From a checkpoint of a small transformer trained on Wikipedia.
Architecture: RMSNorm before each block, rotary positions, biases on query, key and value.
Training: a variant of Muon for these matrices, 300M tokens, 4577 steps.
MLP neurons of a small language model. Each row is named by its layer, matrix (gate and up: input weights) and neuron, and shows model dimensions 256-383. Each number is 500 + 40 x the weight over its row's rms, rounded and kept within 0 to 999. Numbers have three digits each. A neuron's up and down rows have the sign that makes its largest values positive.
Before each neuron's rows, "fires on" lists the tokens most often at its 100 highest values on Wikipedia text that the model never trained on. A number after a token or word is its count.

fires on: "s" 21, "-" 15, " Los" 12, "ven" 8, " Succeed" 6
L4.gate980:479474469530512497507532585456469470466495451569450536456396415479464493487497456513526485465514581557524479462549527493521488488439507482485513476503447550438575551492472490495393452527516488464561519469540543513524442492497502532527441516457554515492430439455568463489494578478481507480417505518566558538515508543517518606512517536591477438498494446490526490583542483497506473507489
L4.up980:430536529490434423482535609428499548471448462537450488438487501617527463465505473414520432500498527511477497533486554432574464532456535437537489403518498504485544532518484540553481453442467453547578455476523491452526492522480475567518462503449547608413472463506537513497525559500505563478454532490553500546523456510495486525549534453603483402481465465475540568549517546502561441468535

fires on: "0" 41, "2" 18, "9" 11, " " 5
L7.gate1119:514491613474546468480495467475473467441498546550483438520536505459455484490543521472568459452488439535511598390463549516526560444500538518491478510512562553451466553496523495579514521564491495526469570515449544512530517542547599490505477504417466519481489582489477550501403478467475494587572528493537505449472485477523424500593513464469537488509481529511472522567489439481469518489476
L7.up1119:513484525440467547478492480447433509544551447510538493524507548508539550492487495442574555461460561530462444507570500552518489453480445453459396468543533561495490484558495467480492450481462501559537549499496546446506536440434540510461545545545517492563497495493514507491520484543479523497506488528427514492529499506450537526476536501525528433511537542490487492460505439437502518494540

fires on: "2" 43, "1" 24, " " 18, "3" 15
L8.gate1070:501409542466494520463554482478559532524529515485531457501472445506515481566458457575578513466514502491489524489556493446482472502475459539512519590472503482485520462515486523490556512562513530503433498497538539480479553487431472516454468530457513534543464457535510473509496546602494532538466498428514523467515529475495507525502482430518546569508463562482483487513572603491491515480529
L8.up1070:424531539476456511606472456514498542451527531559439489473476502491481500533477478530440392502548445553508419459479524484542476532490456484506496528471502519508546499499532472427467487460474571545502519460428465509493519522414429503510563519517471463524518450482519469501562488503473510525489510498526518482498513523455480491440419509499501534443604548506488520621583550499486450423514

fires on: "0" 62, "ia" 13, "ib" 5, "ig" 4
L3.gate472:541432512456526570460488523506477504478529610369473461450516489472494518491513488514521516512470427566525441500554458447468417497476516557506537526457465440534515474566495541515563498497496529532574480596450542514444484451476547452551553534516488449568511499505487548502447443454506548506463570612487545507510412474517490481437532531495486440567435497482487505523545462507468467451469
L3.up472:503519536567505465551495484536487486502522480510511496454513509459423503425516455509455527493494453464492476467509546550518462453474521486433482623485441511455466526615514512527469594511519536456468503476469459426550465481454539512523528625480501485490581428544452454574502487495509525468497522508485514470553539493564473488468514568531542490480507527502576547530504447511504489533491

fires on: "se" 32, " Se" 22, "s" 10, " winner" 6, " States" 6, "ion" 5
L4.gate419:574457553502564458543504586504477580479467540512448519430507464528500433401576487498458428520524454540477477414458558509504469511484518515446565448520516534469519431538472504492485535561498546409431528458481434509418467485462485479553571511496558489510489486561537530520499482478532457575495484491449476502533461523550452528526549478463549493459489565500545558475510471547504489491544
L4.up419:521481540515542496468541572455521553482550485555505489472394459537499487540459439459445445472489476420556491545456464464591501510488541491460543504471527506546511424457427491496474477522558453486459486452485453444465476527497460491454536505577533520477557505474490478474487602484484540457547485493535509530433540491458523469420486476516500567547517551502565533535593477501475462471468

fires on: " has" 21, " is" 12, " medal" 9, " have" 8, " been" 6
L3.gate346:480506433461511458528548518475460524492485502517488533570453515424491490448517467522552531497492540511523419461494447556486455496509439489476493496487515468431567552536517500513528530468485470428512519508513452536503483518574481504445526496526504494544429512412441468444476508543509522541496449600524482515525457519532514481445466491519549507555486448439462518464528515468478586533453
L3.up346:412453389482431566447552513499600507559499436522508477536495454496528446491557527425492480518413519538490500478503510502506448555468521523576484465494557508428456470483482446577496566489428551512571506495526544488471539561522532511511541459471493556443489527527488498542559507515518578524473536529490510550493528403445507473488513458433504542543486488514445469514447505491550493533518

fires on: " had" 47, " have" 30, " having" 9, "ve" 7, " has" 6
L3.gate712:481526530475533441427521535548515497491572556479480539478452414567530498471481449467507461433561501538498471529579464548492566497508512445476456486493554431528497505500505517435444518520492515521462504483446593454508539464499545499453478560489584481462510596461417499438507522570556443515475507553501503478474414548525479437592506506423521579382505504548532541479472480486477486497514
L3.up712:530462529538528408463513430512488471528571522485473544504484401531524522477556499527532478543517565539442478515504502512468569402478539460589550527514458438496479561576543540444442541552518486577494507491491535483515489454475495445540424536508574428500474493517540482531467586465535500544537549608488591476435496540521439532582513493466523517457496448526482488480573506527464538448479

fires on: "1" 99
L9.gate451:524514517552551521497484577435487542578525476509603445523472466408486486624566521550438484527527460494484549473467631488495524561467528511455463509530432477445513489483488475477451471569464515475510542484443509511441525469500502454495486446529515474502541461477495552465485498507475498504449474508452507504526506525465511538460483529552523434486526513503559527438375510513511447494523
L9.up451:484576483520582478503521431510477513563450514501508470506588541474461509498523474510560521485543527503480498510471488458487481487452454508533422496405557507560412609541493500461501467505476518505575464491499521492471513526531538475536495545456419535482516480487514436562506544540429549518534438481456508488531488486432491476429531516461467515568498524444506479518541446473485469492445

fires on: "," 56, " up" 7, " in" 6, " to" 6
L8.gate1043:527536510454550489497550456543478469455449540475489529512504379510511419437540550536421568501512431493467504522532501533584447469443471509473519556554469518469556551503480526538449507503513520488532521485547534504462446542432470486514445555479530464518517563499499508533477519553508501476518465517483512482521496544543452491504437603487529441508541472495442478493529563445497548446468
L8.up1043:504501452491531482530489433435487556483517491437513588464475515511519472502465547394492473485498480412462479475517511502582502518491517546489487569506515583496463475484545486412541568530590508575506479529550501464395427456490478525442466553507438542528453566456480536574522525487449521511474533549476530457474493527555451516556556424500518488493564521533496556498495453515499405517539

fires on: "0" 20, "9" 14, "1" 10, "4" 9, "8" 9, "5" 9
L3.gate996:462519506500502531502585492535395536510471416487541477578488491491534487489450479623536486622505519473476494411455487561524437491526504484488497512536491484510512528512520457491398450475463474439481439482527482431540414530441489504493445478507502453455490575488525460458473471522511480546478458530540462473501506479526576534535540472508561477535513432444498516423586473516500483475462
L3.up996:455502495535523429543414459413514581462432491543594471383487432510472547466540425499519528515535570516491399534505456544470526528430482478545462528497486562478468489514533508531472526484455485501432564511498510531537531527572463464534517554583492507528453486535464551462480446546537532489542470533546534521485508477570528498553528463507525453437444473534431481489427459456515472496542

fires on: " " 19, "2" 18, "0" 15, "1" 15, "8" 12, "9" 11
L8.gate517:467436513524462491498557525472544573499534529543498508484505473372490498635601473418439506494506496546485502550510534533472409501490486515537550497506523467474516476469547460447522472489470514494514556539539435496473568549448497544477512496466555510497485463533528519549510567585465625498559510503516521509456498469531524537546491495405475413540514467445496491478519489509532453507455
L8.up517:494484527530516532528559552497533530587398472481448494544551534436549583544550530464469570462479496527489518505507556604456441533420531536546495472450493450569456513513496481459481513476410526548538522561470463440476532537478505496459443524483505521458505447534459435493474608558449538525540499458509453505446486488519441445473560522436479459455524514491440491480578484429465554490441

fires on: "ed" 41, "d" 16, "n" 10, "able" 5, "ult" 5, "ing" 5
L4.gate185:515591549407412557465485498539527507497490504494546488480535526456464566491482506528535508524481482626561420512522466498513498539501477536494495596430494440479496558545576520550491442521588446472510496512557496475470462511550485578507495519541499537535479557452435437480488506536499510528505554576436501559450525488489468559441550503464448510502559578477549491550519549492449459461535
L4.up185:519523558488496571499516532513493496467497479492549545606476523477473505470416471480534506551519498571459411514479509523507514520403462591519546490506512469463462515461449543472529497482550429458565538479524483493523478486457553563481458531477473506511570498476446535521481505492496451509555463556454498534498500537523528479397477501448479435534523569508553420472512526526450521430467

fires on: " |" 30, " de" 16, " Le" 8, "ome" 4
L8.gate138:534474469482555538447529534531555477526538529380481471461457506455504462536529453539511489517469506478529522561440528494535455470500543553537419478482462517481528478550507485503434496479473521543440561486475445524510476504475488493559483468506508515427454507515549427579537516485508427492491542562464525471472512458477477526556459548488510514464490530468441511512545490452583487516498
L8.up138:523500466544539510453568505526533416503462530447460505517571506477473426514533446485485517534577456527511443558498490471473504511514538590470487507474517513564462454576576597512561548466495499549427474522538483459502466483519503521496458506507485530484556456507462501483480510486517427463543528514417530497473441519434517512592521470512540524509518612419490463466509515460482473552463

fires on: "c" 17, "2" 14, "1" 13, " f" 8, "3" 7, " " 6
L7.gate1148:543442481489511491511537522459506482533530507444503449541438499449437526448468495574492548522510454576462540528463484607475520414507487523507481513511536535468471528497581504455484423482561510512558466506401474502591412586442514469502466488503508489488551482583526501557477569544586532522548434414461474448515514497536441525543563455487456500527478511543558439518508495488563504533449
L7.up1148:470436491463500514549468526526527420527461498474448444530479544442516546482456469477518493544540508578532496574503463561435534504483435506509503502515466560532525489511500485562478496469517583536452463528461570477516545517517451462501491528471551459505458441507504459556357474491561570589428535550522507463488490416479470541513488456460478541504468524504522507501493471455511514502485

fires on: "." 26, " in" 16, "ut" 9, "act" 7, " where" 7, " on" 4
L4.gate191:564499443474463584510525616511542530473496461503426477500529500493542522511517518533487557502516523485561474538408498555568419456497535476514440532505437452436548620417449490470545487476463494607481514487546460504567470529463555491471491473458533466533542534500535518478560520523527430500502478537458513510497452485499485424474452556560500494551464435520461508496493544553490455480490
L4.up191:509423521491558557518513469446485551474424537382552507550526471495483413493468513499482493554467466530524488417496430528526471485519427446414504478494479544478531464473414524450402505479544471487536456489456523548477497516550528481491448536510529454590563462472525528576518607476502511543523516518529515529561544463511505448503419603485444488487511542437528523536512437475545431476432

fires on: "," 26, " and" 25, " of" 18, " for" 8, " on" 4, "s" 4
L9.gate548:477557491451448504531461529520545503501473545529502499506482460445502534499534539498521509546464529536522430509457479467510497512512436483486466533463485487472494543510529477501439567495543524528477507444500494537486458463445409489495457440451577498505493463531490446414548478524540427521472410515535533475439494592472535478589518558495545497443474594581435512500539473453444541516500
L9.up548:540505448493499485557465502494569471510461488471496516403475469538487513468476517495521448561495451549531487532458521448569505483466554464512498512495520601513495459503524589506481558432493493454475525516568527443523518496499464475533503452505457525519488548502531491483505463516483537580536537543522530505528503400516495538524541538520516514494497491650440544460521495487457443534435

fires on: " of" 17, "1" 17, "0" 11, "2" 9, "6" 8, "8" 8
L8.gate212:463511495481474486460445573504550498551529555498552504457494497567441432521470489519543527552514463472530549473471511549520506470452480515509508446512525491488506513439423500549560466548471511509486591438544535450524487518490532479459545578510526511521447475473482515553457441536481518496506562520424458498532575527501586491505388478522538559546592548535501567548471499582553551516504
L8.up212:522542562458481452408419497508458573538580504504469513443485514620506425558421516428530440431475520531460463490515470422467469438539509527517587515569530493538576493499489610555457452478441635498483529415528453484520448519494404492484515452552450440483380487528451535521593454493545510524491451503530513484533475514459495526492441463453537516505503467494516501518510547501527573489556

fires on: " Gal" 19, " Mal" 12, "i" 6, "ol" 6, "en" 6, "e" 5
L4.gate587:495464521524514521536526486466505515504532500556542480469430522467516465529421496529463470451571423461438460469475495518469467471447618554487518528537581498494497511543535494556554600439544520454461510435576474516448414485510447573463570534472484449596460514496414545474516524523441529514462469545536503568472553454447444464443519547496498457476467542530537515578517525528536585485457
L4.up587:390505550540501528514510554487546516588482542509570487523487541462497469510466550463408486437511441398502468461510545460496466544533523524431553525499519494472377474479504486490498494524473515547532514504507552504541523504549522636542527532531448480489506546505518517568456538463540501489543496446553412464457482430492513467510456558445512511466484560556503513581476489443515469479520

fires on: " |" 49, ":" 35, "." 12
L3.gate285:464514567480535495487539499472557525507483542478470496460552495533511523533550461550490472478550436530488473480513478571347480553451484527455461504502572462522476519481553494471496564581491496463463487503525478519506566503457520534453387508571491538480449550520579436504560509477545541494453477437501454531505431577453518574548509476477509525538501515444512476547509482525563519476505
L3.up285:510455469484463570496489426541528538538462497490486532456548582568515489524645500532520539561536429564552489485526548523455480538523495502526455514503551497441511470558462532530538459449469530492466519519458438559495504514501449472482499473534564511481498481436549530506569548526595429557484521464373504474494579575572566500563523519563537513502509484489477443539528515465497495539532

fires on: " for" 17, " began" 15, " due" 14, " continue" 10, " continued" 7, " started" 5
L7.gate251:483504505465577492437546593495466479455520550508497506493501526484466493432536535509481483493481573488442492470534551498479468494476517504517549480520442526541432561445496533483553510528535529485445523545509511433451435553426529419471498499530496485534456516489499477507521511478532505502502472487542471430480418408518526519553471512496459522497447485511555522572427560504439453501440
L7.up251:431465497416513496408458528554461507456555536517551514488504524545443446495498566533543416555517548517469542464500522478492472558503558549544503494467501515459432508452454473465509505525458505517406499512482486496469458502428495406480441488541446516547433568547555492557484453443412556552510583474519501495495488450553545554521482594505484584462491553398473510559431559521480499402508

fires on: "um" 22, "ia" 13, "a" 11, " State" 6, "te" 5, "rum" 5
L3.gate829:508525479470484521404592497567563502455429484477446475510498527488490489469481495560502520565533530479471521513548446475495503467514473465577466387517472417383583462473528511547475602539519501562520530462582520485561578559524510457531447537509525448580511503482555475465529495518430482506438460503472417476505524445526484538501472507453550484471449516435482529535521558510518490537432
L3.up829:535492512508590548497446544571501527523476476538461443417464493518478492453577516650497456559502524549484550442594481477554502601564485501481479486510438498466521498531534563539478498538547483554505460438443503467526589533480537493463449462525541432502485470480485424414583501516481539526457470488447508505463533536492532552502475515485455488473480556404558467465484477516519418530539

fires on: "0" 17, " Los" 16, "-" 12, "3" 6, "1" 5
L9.gate185:424443550521430512479522508470505521558528580475490498510521531461546466482550535542467481509498539518436496443472429438529490525539524482517533532546476474513563572517556524512516598494440501504501492479461504525415548488455504423511487428468473542551523484479556563541503520477444487425428556506424489488516546477476505532567518414491514490473527521467585517528532581451569437536490
L9.up185:514606537431500458512549553465515481474517479498533475541498419498450560499587522544455562574507520551430575538468506595473451530471554450479537499433513465482488572571548541483487491523565525448530467482477523518563519490502565493501440588418486536551462449494428530550449449470509534537495489465472574553495574497467505515459538493487506509535526497486553498552544497475549510506457

fires on: " in" 53, "s" 4
L8.gate886:545491483457478510564542496501486561450505458464526493547530482536475482509523483527508473434538444523406534530529557518531429457487473501491496538508402520511511497415472512532477597475526488508549493475464585493498489566484388530507530493541483521546503525477426552477481474567438569473425407505493498533583541562497493508468437508501535456533513456505500482452537451447511492437459
L8.up886:559507526575458522522498474534485520492496530482511517504439576497484539476478493456568598484394515530455451523505510537482491464457521492553469468507446509581430527471476586471546552491506468456461503485531472452558547569476451496481456505502515545538449424532487530549481500487554629520495461565452559497449467506537447547578536547519555466438513426550481477501550452529513430462422

fires on: " " 69, " (" 14, "–" 4
L9.gate118:467451534505465499456552468466498496472481494502546501527467451514507468490591457503523523514510545504520560537494448539448473480444518485552457515458506500455426509474513430489483493539490433500564530439458496469503515485419562430470437427421486554590522429459553477548508477585473521531550578449486479499535488514526513486549421461548502542520542500543544393525439439533504490506543
L9.up118:480485515507497453576521483482530527472515464498471526535523508493461503518487464472549400548566569488542507462496424478492505447445496443567545621469447495511497497536548463492488501526467439512527471490463545522484530550466460454471532484547492499543511471492463504513464549525524466533476513531497493468525506441486489447484397528500517533559504536466540530496478470498479498496485

fires on: "um" 18, "ton" 11, "rum" 8, "er" 7, "ica" 6, "la" 6
L3.gate907:491517517585533510505494485547424582455490516476447493518493513488441611511535440548484469464524584517452524448540506516498432567426472523498505493486524451535509459529509487532562478542500476551495489443512525480505478514502593476478508488635478483534536410509518474539481534480440492464463509532491458520475482539493506490577499531495550510406489492455499490566560530446486472527525
L3.up907:514489458511514426460565454556473546423532578522556486442510443565461559459451541588601507460573506475485496496507550524476507527538544522502505414488511480463515558498574532474478544473456521562466426486443572488533487554478445543463447543526507559479465497465419447507472529508544514489519507542496526483558525519519523529508476485521491518494434517496511400519445468497439432490504

fires on: "ed" 30, "e" 17, "ing" 13, " work" 7, " travel" 6
L4.gate1132:414476531495464508481480537465403588509466499489577552518445496516473486524461507506516482482413472486501504519536477475499493511469523508449519559428469521462471516524451507500432439492572493557455496481515415467482541436590559490387505549587505558504506463486464464469508498476458476454452460524480542471492457477462511423498487518490511515486503463538561420494521518589516527447451
L4.up1132:490492481427440566515455584496446443461479508545575547510547557521474455532568526481463506506460515541468493565503546510511472523512454519482543532427506436491563432472516550467445481472446540509532490376566524457496464522485534499460468541472487476483464525475393490587454466533503493468455469544451541492464438507489503532433482449446543538523570515490476499496481536581417528494545

fires on: "s" 34, "ed" 7, "ing" 7, "es" 4, " show" 4
L4.gate91:515485456520621518470479482620488464483502512450528468568514565442467439530454482508474565512490509386460446513537583498530517422533524487517523510427477517491464537437564541547573473471463522540546489529448457488545485563501531548534455494563545509563501542636531580549538531464552547537444509526413501538475499505487502495539487504490504516475516528498504468487448533525453418555464
L4.up91:502557510466519551566473526512467558517495524457532477502533529502447529534496445492538549489455523494547446459490488393534522525479519520437511525497547501512544467493529509566469514472515531492560545545462445551521506502531535492449541450485533519460497506486510486559455554504480495517491494415471528506499558544456500507523558493480511512509507497531486476489488574514559448415515

fires on: " has" 50, " had" 20, " have" 16
L9.gate958:512440596497475462488503567456491488449508465457483561564459499432541430516437512500454577495518477523461570500550537500410500479524464547523475524517515553485480558478534450451492471561567551542550525517464526505509517512479478484463548437529520436533511517461481536460465478498510484459554500507498527477558443478540512550522421527521508515443437491519440556510455497499414521468557
L9.up958:506459492560490488560500485495470517441483486587498570557448419452456513486538443504476521479485528485382460440563441435526519500481533470513520522491533550528497516523525529521503488470475546543503457448444472465571507464463553446468540574628454441494499438515469443474433531533526519472502502492466564519527478462543507472549455538482460540524486562523502520469547500552476537468428

fires on: "ir" 15, " end" 10, " side" 8, " Way" 8, "re" 6, "ral" 5
L3.gate945:575483484584474446497599535535494581487482485536492454524472443500551542442477450542464496465554567565503496480486516478493452502473469511509516535456509493477543502455510435517527535515524433565437458501490481485468502507476500490520420554513469487501511472500502573545411481511468458540508563463486522547480505491543470562473423482571492464558500522479547485498525522411507474525499
L3.up945:555482488478460504544477506494556460480479452484485530521526534455471525449571492456484461473507555492428512468531442523496488517488505512521520534460515520477476567470488545524516550496537491520532540523448512489433543485453491507548535536545545472462484481442493559527583492478483493522464594565509540494492517505572449485466517524539553500520467453552552467505500507408495574518492

fires on: "\n" 38, " |" 6, "y" 5, "ke" 5, "ir" 4, " " 4
L4.gate225:464515488508428494501564485469470537484477423568512551484550574570449434509508513469446511507452551431561574510440509471415570496456501495498439480507580465510532539494479450514448510454456520529518533484465508510500438428549510463509508529522484509523468604493451476524493601491433511500519568547415506514523480515519512551530518505421553493540450507499480546460562519478460531546413
L4.up225:486481512505482502450465492501421508502564519524486504435523484479512501538421486527470476493490532532512465473533576482498450588501498516448499499497534556527519545544524501479447550555441525499511477575503507484552536493493522469498569527547542441587452462462442448629555520475465445482495542493449495443473536486506492511526493540471496531490485485503508482505488525546477545521510

fires on: "s" 16, "de" 14, " which" 11, "en" 7, " work" 7, "e" 6
L9.gate1027:501492490476468490475445441464498502547544555471550524488548507521466468468437540612544470471456473418532409509437529481434524449444502508489510501494517515505507514454515474511527503494544562483542547518577515442444514464521501533482476452451525414539515489552514475522472506428412519546558462469460474471489535489492515533478524507555473439579553502505424475459550459515508514489529
L9.up1027:459507466454464506484489508540550486473499579498564519399492520477561502548488542542521498499449412460526467455508548499504517533466512462474519472457505591520499569511497532579543519520426448473534538488528540519514543470568469510501551506485477533488505515521533540495471546492468525511516484440556481511394493426500573478422518585453517549634520455550424484489555527472484480498498

fires on: "s" 31, "," 15, " was" 8, "|" 4, " events" 4
L8.gate469:529490511525500479540530503524523442489508462443458476474512515616515514463543576476410528542489473543565412464487461490461556514476506458555473475437482506419476538472493469499469511501493492457580583518544502470517466446540457430544490444493430550452485486443494506458444480530464443531456491467539526520457484545532543518496598557471433452521530526541462483524489497443430491435495
L8.up469:578500477505493480546528491482517405485508393404532471435501474502492530447527537485506448552553456479523464488465471476466516549544506516471526473487494569547547567571527448544499541496588489538484524509466476470492519472532451556616502477464429491452524446484484478539534470587446496546464541600572467520524456493464573506540573540454474512463514558540465504514486546512481476508619

fires on: "s" 19, "ed" 15, " won" 11, " was" 10, " played" 5, " had" 5
L3.gate112:484487453467504427504507529457511497466463567511516506411467517481463434486501481575514528440515507491473418504543556541473412503496545507586489521461446478454482529543573540567558431502531513530600495546497483537464489606477406518477462539559535474521501470549502469441430492479456547503515555405524508484498506503446465536521459503562541521521474501536501473493509465541486482423532
L3.up112:508533518494463544506425574529517566460467499508514402445471502564492495508532448484479513542525573496548451521507442496475434522536476503548528549487516477460544423555522497491495506472473538514473497502474539493455522479435459461445532516549492478513528524406453505470448515483531491464532462479465461460537522495454450472532530547472502477484489519490504490514536454467554509463525

fires on: "4" 20, "1" 13, "0" 12, "5" 10, "6" 10
L8.gate168:532503514526533541514446450523478467502447490488507492510485524471575534506480484601451507449483468470563408426506503439452519485485533550540541553534569520579454489518534487495482526444492503508524491526463531445471527638505423521493524530534480465493460517453492536483497556548497504468458474488509479476475486489561432491556465518472473543501436488481465538510440501534513549509500
L8.up168:490446463470474451495477437521529475516503453485549424527542470501398488511587518509481467480474524422538441540491517501463486466484502493473548398508524508541451489495465591539538593500548586559540484493550489552422485489500466542470393527425495479462456502453517533530518472572532440547464538536511517438487472561436497480446574515543550539557523526507527460475502486494575522531434

fires on: "-" 26, "s" 22, " scene" 7, " shooting" 4
L8.gate362:561415577521539448507495487463557460521520478470445454432486508517534440470528471572486552426507499527454525441470502540466454497482526480533481426451482444452527558533541438493472456505530539495543487438438499549534502445498463475548507500492527515527510531425452468482507591544472490482384449443581571528522561468482476439515550524519514486481466452526531528534511536466497508525457
L8.up362:484479480564493512457520545483534464551518536492475470470458492548524560494497470505510516576514575497466525487528468479531546451442548488411489512493471450450478606476537511526450461467531474489556493471530498524496569545493455479487495479554544508499520508454537487480541501512541458523508531509554465478462512442487552467454468456501523472542499455437428605561495564560468490482477

fires on: " Bo" 19, "8" 17, "0" 10, "mb" 9, "1" 7, "3" 5
L3.gate871:463520469495504560453465518527444478563477427478513529520482499470525526465564490546619465466465498487441434519464510473492461538499542570506484554470507466485495555418424458460554461500568449456522543471434566474482429507529485582483539492567528437506458555537521558553558542506528507527449470521502487491502517500526533439502471459507473515508499484487485498481515521476497493570486
L3.up871:452529494510503433483508453542484445503509470556505460457474482486524500521490470535482436515466439490523404504484416504526521440464511513477525470503468518513429493490517489479520473527566494572568491483417506500469501528569491486476456516497569536476494523500490478442540552486534448447504515482524520543456533565523503505447577510508478494435496507449505518561538482476485458535495

fires on: "In" 33, " in" 17, " from" 9, " since" 6, " In" 6, ":" 4
L9.gate1124:469556431495562476491521491479540492473548466440598506545466456494537408545557506467438468483567485452517440426455451367417468528482495486605471610499497582470461478477442507532457533553462515544587487513534587515427482559513453529523448513547467516503440378575565578463525511505563582512458483484490461492536492538582520446506506504498534447513445476502489509444467508523513546544555
L9.up1124:517490517575432478618526461457513467481480453457581553501473556533523436473498464424420529538551498531558429467426456461480441543480549577529470544511497503451463556524432527517460493515418490558543495455496561517456509476546447553514464470566465586557469434503586448475522569431569487451492477511465573427461533456555509506573550619522560553483464412539470504476465506509544540506427

fires on: "1" 20, " " 14, "9" 13, "8" 13, "0" 13, "2" 10
L9.gate591:426509531547544498448494539470462593506514540524469555471506505508476429579534428485432534488529507567474544471486502596509470528575506535462531508555508458437420525492611503439476473522490539482476548480444505555501551515502456481520431529529471489515467468460490562506429460526517497554563494525485456517457504416523498445582477431494491460548501395463499494513483469493550523480472
L9.up591:500457488482489515559479478477385442444450447477533497460461429440558549497472530512517514465486511458505467506511533504527491505509514465533491481499444473438485439545528543543480430483506467483514540516477473506565457454519476514544514457484493462543454454552491509453547500555470564461523532507437453390485503515443390507555533454421524538530485472476526473468458465460529484540487

fires on: "re" 41, " No" 9, "ome" 7, " |" 7, "able" 6, "ir" 5
L4.gate465:518492462510543498476570503496553566542538527548551486452493534483502460492473438452484467451457489482516503492489404421501536573533473473582428521499506480464503484406507467534547506462511551530464535536490443513486576489533510512582439509542476544478509467464512514481478539418461483493518517504414446473436471493510519559536541555545475527529531512404521494503585462480515601501495
L4.up465:600461522460544390493549503508511518446545537493542516425517529474549481471490487469501478465477490529509557482489501523503546468561453580545467460523524463596461530534478526454581550492503464486469571547503486453489529494564468480548467506548523465460473468467464521523542526549545434448485544497597546575477451424477504549564484537554547506569543484462454506496521487507486569468517

fires on: "," 29, " in" 27, ":" 6, "9" 4, "4" 4
L7.gate531:498459513501495497480550448445533514455441552527501503529556558468464507558506458607476443497510456513517481491513465529441551481472502478486578452519514518553559512478409445536412441444420567465462523439547547505527460514458445455554478544498498524482523438514534558524542464554529495425406449473544522553551539501546516529560551568461463485525569427478487473467498563424462502517496
L7.up531:541432495525541421520541482459513547485523526481494500467490440410457495520489441514519438473532529468534473429500484450453480471437471560566546467495395480512532472519478451529477450526530511459567553448571531538567483528475409494548531555580501505492493474490513492506532473504485518511406450538475501469519490495507517474516489514555484450456479536555493542477551563499526502494553

fires on: "s" 30, " Los" 17, "i" 9, " La" 9, " Sar" 4
L4.gate984:520530513479512554476554518478499508504472486571443507523481472541524476427427478511527401445496460479511490465541453420478493453479486503503588559550496522451494491455478478512481484521533532431472537472561551442526516469480492444497462551514483480506522483509539467410449518545435464543505518512479416509492582555541548491516530550478567585524617475520532488506565504455503531479538
L4.up984:483512504476437524561566442413478461577452511513467476512511546581426492480545486494514473550522516526503573603452451504558487526514529439540445463480444566492560450505479577506554522489518472537544514529542545538502457438487477552470421548486604575509455451479521453541555564609548501458487401577451489568465511535535460500488501518483479488592516458508474531534527505490474495504447

fires on: "1" 38, "2" 16, " " 11, "0" 10, " Pi" 4, " is" 4
L8.gate260:510533557514506535506481528471523465492438460579473443466400539516466561498547476486538509498550510515416513537491510494533522454473545466482445504469503501488499489468493485479492522475507487461501509499474435483532525496469453517482449539432498486532446509447575472447440460559466576500490565465545472501494463511519521466524490551584524510502492452523516517454477507495504511416550
L8.up260:591517549540534550499483473467501485547546500503483459452471524425513528564488515492551484479564507477476467558476535415475607473491607547548437524520510495508493482539518451514501452606545529480567545539508517585510547537476465534440496478525502452448464450510507552457485587540469537555541520536550487445501517490497506565504501517455507490515532563483510460479464491456454467457440

fires on: " |" 36, "-" 9, "que" 9, " du" 6, "s" 5
L4.gate968:468542557497408566551469523522494484476511481540507532461514534486458538510521512514478399474451485488499453461496450519481473476516536445468516462474503479473583480417510446512470569462559569483502553426534543435494444480515466544449499554553522493548525493465442498549508512543548541515505506477508509489479459449516556537566511487563438576474509500459457485516508427517484512474534
L4.up968:442412520496450507548473520514483499504511494532507509537514457549523456495509562443500508489449512579595584459520561409488492573512529458498491510540466489497510508542491494442472405442505521525554446488511478457417518494568531540463440493440502477397574539480533542547467465424549437539535548574526432498539468542421483549558501560521482495506434541507512547585527525515511519418517

fires on: " =" 20, " and" 16, " decide" 5, " died" 5, " while" 4
L7.gate367:410547485495519487444534490473530459376513472470567540515533510539511457530511430435462541536539487540432536483471559498595470508486532515505452491523466500507410489447507434506443480548497578559531484501528501577436520520515474475521521461445536493524495493507549516561464571455514592437458553505507431477401475443525462501457495472452464521444502505538406558477483480496493521478437
L7.up367:459545575487522461547465542546446458497504440426493549453478502484567464504509517580515491480488585498442502508536531521512497500519520525507450503538557395485495502487454535500474557484516466555441512491481458513417496562459521473568529521518529472467556477461525446485415481467574533535445501535477545416495509540558466585515459470540511481520467564551441520526549498475577510553488

fires on: "at" 24, "al" 9, "t" 7, "av" 5, "ur" 5
L3.gate113:514494481458535540507496481510470584506558558479573534473529475406566487533471516507487510507518492482449461548457474498522417511517497541489520562482511502511475555505508434527570503521526507533467503560492491478439497460416442521532578494419498519500469520563479531520469525550567417461458520471481487461505510418432395499508434468540482520525507510447491432538524468495483590576478
L3.up113:481463482492546495536591529470492499465497531474524441524508497503495584491569523450554548505497505465500562436498523475461540538515472477474516470532560566465490548554502487524492490448524444439481504535503486519535488499551469430481501484474525497580502503511494592480509488513493504518492528496509507559453446419479535532601516517508490526518530468494528513464487446514436471523488